Weights of a small transformer language model.
Architecture: LayerNorm before each block, no biases in attention or MLP, tied embeddings, attention and MLP in parallel.
Training: a variant of Muon for these matrices, 811M tokens, 6188 steps.
MLP neurons of a small language model. Each row is named by its layer, matrix (up: input weights; down: output weights) and neuron, and shows model dimensions 768-863. Each number is 500 + 40 x the weight over its row's rms, rounded and kept within 0 to 999. Numbers have three digits each.
After each neuron's rows, "fires after" lists the tokens most often just before its 100 highest values on Wikipedia text that the model never trained on. A number after a token or word is its count.

L3.up1431:523506540466447485555474524495437518540498499551477553569508555520524510471531462585491476514499525520577599438611465476473491472420512561471422503487434524453521533487532427549524515528531448496444576469472486448454545558518554450575614500512533556476448463467481469513450514512463483508
L3.down1431:512540489513460516444454461423471424500459507525490537472461525491529502519479500515502497553476492526505554439518438563377525519475546515497447480507493398519547474462454450499547555531558512500477494466541492551532474530533510525500478489463439485425542486464476530565504463520443504563
fires after: " " 41, " G" 11, " (" 9, "S" 7, "0" 4

L3.up3149:545495495538487476500471526425523582512508523511522535531529511491509557505507532476506515619520436540489527579480425489508591531486493525446530465475495510476562438481515601470434529470519498488461480501445469512466548508497555486490477566491476489513522501469498475472489500472479514477
L3.down3149:539468489486581514507501504503531519501496600589465492536500564512454523463518444511504435578442463495420568479559477472504436510530563472475424438561451521458493493557508554481434522429532548440499448435534499528516552533475544484495530562525526519469485525537471505508515545556517542538
fires after: " Bo" 24, " Ro" 22, "Ro" 5

L3.up3461:468495496585488542521538479549469429510515558475489535506531427504458497462573485455487560496493419519529473452504441504479462480529524514487573577474533550440470469519554536526531481466514466503466529434540513484527516519508491458542505503511526478502440536426503497546492530437520557462
L3.down3461:485481453503517486523479552439552552526467510578503430503471469470524450524523477489464504459514585472433541532459475534467484437472500440448448563497432456567494529529405483482542590417571481468489452472531477546547517586505571513473436504524511453461533526509484453544491570494530521466
fires after: "rig" 24, "th" 10, " Camp" 8, "–" 6, "°" 5, " " 5

L3.up2865:476525597529500469537498548522565501506398509469460482493526556436488501514555537520524483553467551502504463497572506510564489474475442492453529519501505521468498489474471476498583461541457498587482497485522472467459512449498565508502540513503462510455440444459471455558481460495508469448
L3.down2865:468571490533536571540536399490492427541467536464560437525459487504512513443442435438521435602514501437453506533505515470503561496604567517526454477466515450581488440481485450416407596491491504483437567573485472499511553502464508450522517497481483449412521542483485485486528519532521511434
fires after: " Mad" 15, " C" 14, " Me" 12, "th" 8, "'" 4

L3.up789:476470474499445566476483509536525491535445489494544445468500527451523578447559525529513503511499517540454387485536478444486508546566481502588465423546472454464527498509521534510533482459423492453467568464513518480501469528533538552545499426502442552581532483581560449484589496486503463505
L3.down789:446549489497547514444538499484512465584507459489527497525501449506503587474533426545488510467463470515518609431499418537515428583484465440484449538451527544502475518442494521491541509517531476460502474388443551542501544501464493475516423491500561492474482501570471540511507476497506488531
fires after: "," 51, ")" 5, " of" 5, ")," 4

L3.up2533:429472467497502512526546470509460536519456552440463562478532527558534510449451390537513571463504490520569503491470564503544600465514476478494462492442467408460511493421506503531428457441520458513486529493536444565394483459538491513546578508441470527524505495507456497506520501466502510509
L3.down2533:479494495513549477505520510448472478506581487485487487488521522486544461600463460493544490480496470421490494432501453530555539466535562485481470573539496501510460525513502528465529472471471460422455508462563494486471485525534478498487567536514476529416419479496569499459500570476506506468
fires after: "9" 33, " Su" 10, " Mo" 7, " Shi" 5, " Republic" 5, "0" 4

L3.up738:493472493463543479537456431551570517493528430507481521567493538437553476439515490471491502504517564556517481492452596526411472530477556532453432514439452437524486475473491405510508544559478500430507531481462527497449486416482481500548501474513515431498458549536539462460532577489550436464
L3.down738:511516484431464494445439509503501470451518538568491534503522430553510517463481517561509442368474554479481447466511383491490514493503496439507486473522558480531440590475499475491488545532503475516561513517476500536460525529518548509513500468540481531464512494531482477489488547468480514474
fires after: " " 33, "s" 14, " Per" 9, " E" 7

L3.up222:484412532490529449504533510445490490507456489479534466465493501418503479438516566563482514528481515475479500522488539491510527500460469478465495512491469465570505484488559483453532453545498532458486530480584455532451527578516459519477523474428491562472507495456541502537471515360420506550
L3.down222:609406553568466477506491478457490499461560515476436476612505531468391449518549479544497443542487469490485482533542477479493514523554462470529466514466505446520400487439456497484407437472522472447542445514518571530524494559496508473529472520514480477526491492529505537541547474488599499486
fires after: " G" 24, "E" 19, "g" 6, "p" 6

L3.up3415:450461430548539540507482445514471422485503507591553574494488443484479425491483511541499473544549517442502555510509521496529528484469449472471530478535505477460496463495509535522444384515566471485521476540463497557463472467487570470495520539434489566548506518501458459493511495472501476443
L3.down3415:479524526498426524497445538517463547468482534501461550531468493569492527480482445499487499440455558531516504542539592435467499563431493462411443477529472560409495494537428483584480525482473490474474562518503460549459444509506474451504520496499518521445471503469492476494546451505551480518
fires after: " F" 25, " f" 9, "f" 8, "F" 7, " St" 5, " B" 5

L3.up1208:500548493504463492466407466524521508507461511465431521583508539527497388495566538468466460495557515478475506483461541513492487451570516453469522486515530497454573463448455505497555443487573442443500526445534468487493534451492565492432590471454495446513523544489551592498516529478456442525
L3.down1208:469550575476564483396472493478500497446490474486472479485468502532460486520472535500509509527449551439528505466456487478479532417487566477560481486430450484419529530519544536468460498462530523558453502543446511504516523466481493519573479520541546537508550523487527455525530496573417488498
fires after: "s" 21, " S" 16, "S" 11, " out" 6

L3.up2058:505602477549499466470459471553507522551430461479527523484509509477497539500548465462534560454480545530576510460458494504469563520504518511501554438475558521545469494549570526550492462430511478544520561472556496484490518444535403561543447457564559493543537528513540447532503447515473465565
L3.down2058:430491513495486556534503453503527522497492583541554483554482577535544483503473487560496377555427472559485433558542491517479517476479490533423565534536477451520500502493483489454499550573562524459538454487494396487518468474468478523544485529428443501469457532425551506467478518491520515515
fires after: " the" 19, " Gu" 11, " he" 7, " his" 5, " The" 4, " P" 4

L3.up1693:494521562466456496473513448449541474500491573514481467516513541499447454515514477478430495514506465605453551435489522480556531514454436531515498477543530518474457476544506467504464469471477446503500506524514496477489444520521483538510562535556473487581514507549524511514449528494534524511
L3.down1693:444517551580484536553513472498507465545460474497537466498479500442467515498461469494511509461597516514491548470459438549483456527486465502464477479491551460515463512489471499446502540491488512542472520542528553487589556462506517536438536532482460466470528587474484523473452507492464580489
fires after: " " 46, "clo" 4

L3.up932:402552481496542481500534544457559449524489446450512482498502497577485476512492445508549449506463613427494468547511546494500519513502505463498531474501463591572564536447452494454549507485477571575542451492537432499451567530516470535507579472525461485491427485460498509550546515458496402475
L3.down932:468494437563536473492404401458403470514502483606516467508446471513490473558525482512489489519482557438478467469501514548481450517474505471545448507498449454508548560510477466520467453514464498463513482442491401476562510516523497534436402494531542485444495509564468449466534560483471480519
fires after: " the" 34, " The" 7, " —" 7, "The" 5, " Republican" 4

L3.up450:480497545517488478474479560532458495498565490472491508527540450508515534569537505442494510542555560467590515545530498483521515441486462526481592528420476527482519518512472521492474501474548585482438509509471512492493501527515433379477459468541486502481500450549595490537554502445452591517
L3.down450:551484461544499556524477542521551517484490488444417515453488546501482524491511486484487504534478425558546495518548498500551584533501507486489501508494538522517537489413577512472550456500542479577483489450486518497434507442421467509432546481471498515582496526449482505460534455460507476472
fires after: " Be" 15, " D" 13, "D" 10, " Me" 6, "(" 6

L3.up276:501527494463501521482441442433496540437476497573439601510540473497466475552520584551476480453496440487480570518493537546499418524524488537527471495453508520472530476527482526555497408487390423509529458510523458493488428525523538558483476549533464563526494495496575473431457513478536578462
L3.down276:520535453541470475546522477537474545517502477443466499487473621481461544511497566529515471534450524556479424547516462551562569511528538514566472509467463506539478552484509457480503501444446524494563423435522542485455613485413402514473540551531467480529443535463465459480481534490536447485
fires after: " " 58

L3.up2111:530539547522482503423504483501576423539562550511472528465515481530455397514482465484464481519502519451526529512584453518467473494512471442497528483534468509455548475502513418500497426511521404498491527476527469527475518525476519567489528463443447541561504421490467470464469507450469511481
L3.down2111:484576490533543501514449501459547560503503523489498468487465464482484508524506467492547535507491511460482497523554509503508526479532585485562557465522457499455511503510469500517475523517456490515419503535545491510492525467450438524462483488480559538486468467470489468533526482408500546504
fires after: "s" 22, " S" 10, "S" 7, " Website" 6, " B" 5

L3.up1757:533537479468477508503499540569495521579495521531444472499520454426535510522477532547527475532597501525481473485535496532496457529551537557456537534471408495518568482531458484485506498436544503507530530507494532488566544469550441511434516537530477510552596458560515500542448497381507504455
L3.down1757:594589495425509547538515543475507488517497515514533535516432484539553513508478577470434498526471513489475491532544525518486501514472489450514478530521462461506523448545542467578483445571456511514491526491465515523520425529503467464507468520513488479450532487493554491447466551477464450495
fires after: "s" 27, " S" 10, " W" 8, " A" 5

L3.up3140:414477424445528502502466480464540498401535526461548517441538470514508547508511489565554410529441490512510590462463546483489457554566399450530525530478489462472494526484493572465478569552592539496516542533605501556523556449524471466504422458558493477478489505558486535531457420469524489459
L3.down3140:497546496467537502557423466524520530543456409486518538473497469502488552462568473455474555480564485491453550446462506451429542471447555480457485547461435446540455438534436433531540442481481448434437565484476503475426536579476556554520503526533461526558495490561518503412521463496602474509
fires after: "N" 17, "L" 13, " L" 8, " La" 4, "ul" 4, "R" 4

L3.up1727:454389469499557491456523536459485525519492486448455502502551502491476484501547514514511491458559475483575476518501482580481509604512502515440521467509563480491540503461506480492534480434467525527527461554499488479476482421537594525525546471535473496509472494473483532490459495487481486454
L3.down1727:538561544510439532512563551503419527525482528495524449514475514525562572527509528503542535510550498512484507418435525473447513483516501438480423621485537476517489421529509552508443543570462504514495465479412511536514515458514460526480498519507411616510492447432455492507546532450508545561
fires after: "0" 52, "9" 7, "'" 4

L3.up3583:477482515432530482571545466405474569453479513573462499460472547537538475504476450510555466514488450489418497510458525494512477452485567525506482550470496439442481532555510455542555530554509559516489451523531526467527482536489472529540517462571500467521512597505520523517377522545541506454
L3.down3583:517506446476496463458498463510504489543479500491520474493524457469450539395542488423475479515554591503494478511515483494485505433453505577454476570508524542494446489533551519460512524556556488528489487542495546500480393490461452534469456492470518545509484451518487566475548540545490481477
fires after: " " 38, " (" 10, " took" 4

L3.up1298:485490438517611475526530457533492593434554435585494523443528512521415491495470501496483524507477506479503524532479585524522507502478512494502456502498493516523524481525475520496509475436469547511514515514503443478461481500608513455515446508517418532563539569476490546521502509472538540500
L3.down1298:482537545518449486553501510483450542442456528493422505504546480545474458523489526476509523495558514579466498496515468533442528565489513546449412437502464456498464433405577542491502529529399522485525553510448480495524534541529528494536487496496450471484536496498507414497551559496502461517
fires after: "9" 32, "ár" 6, "d" 6, "uff" 4, " F" 4

L3.up1868:490537516493531494510536528519520520540440454521448468503559525447490430444453445512413507433512410589496536526384536524529496532535537549466495435498472539505460513490531453479482544556435532488548565491471566496496454472431460562554497571506508488553480527481555545394553553526566558498
L3.down1868:468506482476459546546490510517458575464519488466485507552493557501471543514438449443537519471463557486458533473474433411584468543480496477476427560577456474442484511486516446489531414498487483491500537516485462470522598529521550484525522477482462447448488527449419477541507473499525447488
fires after: "9" 24, "," 21, "0" 7, "7" 5, "8" 4, "the" 4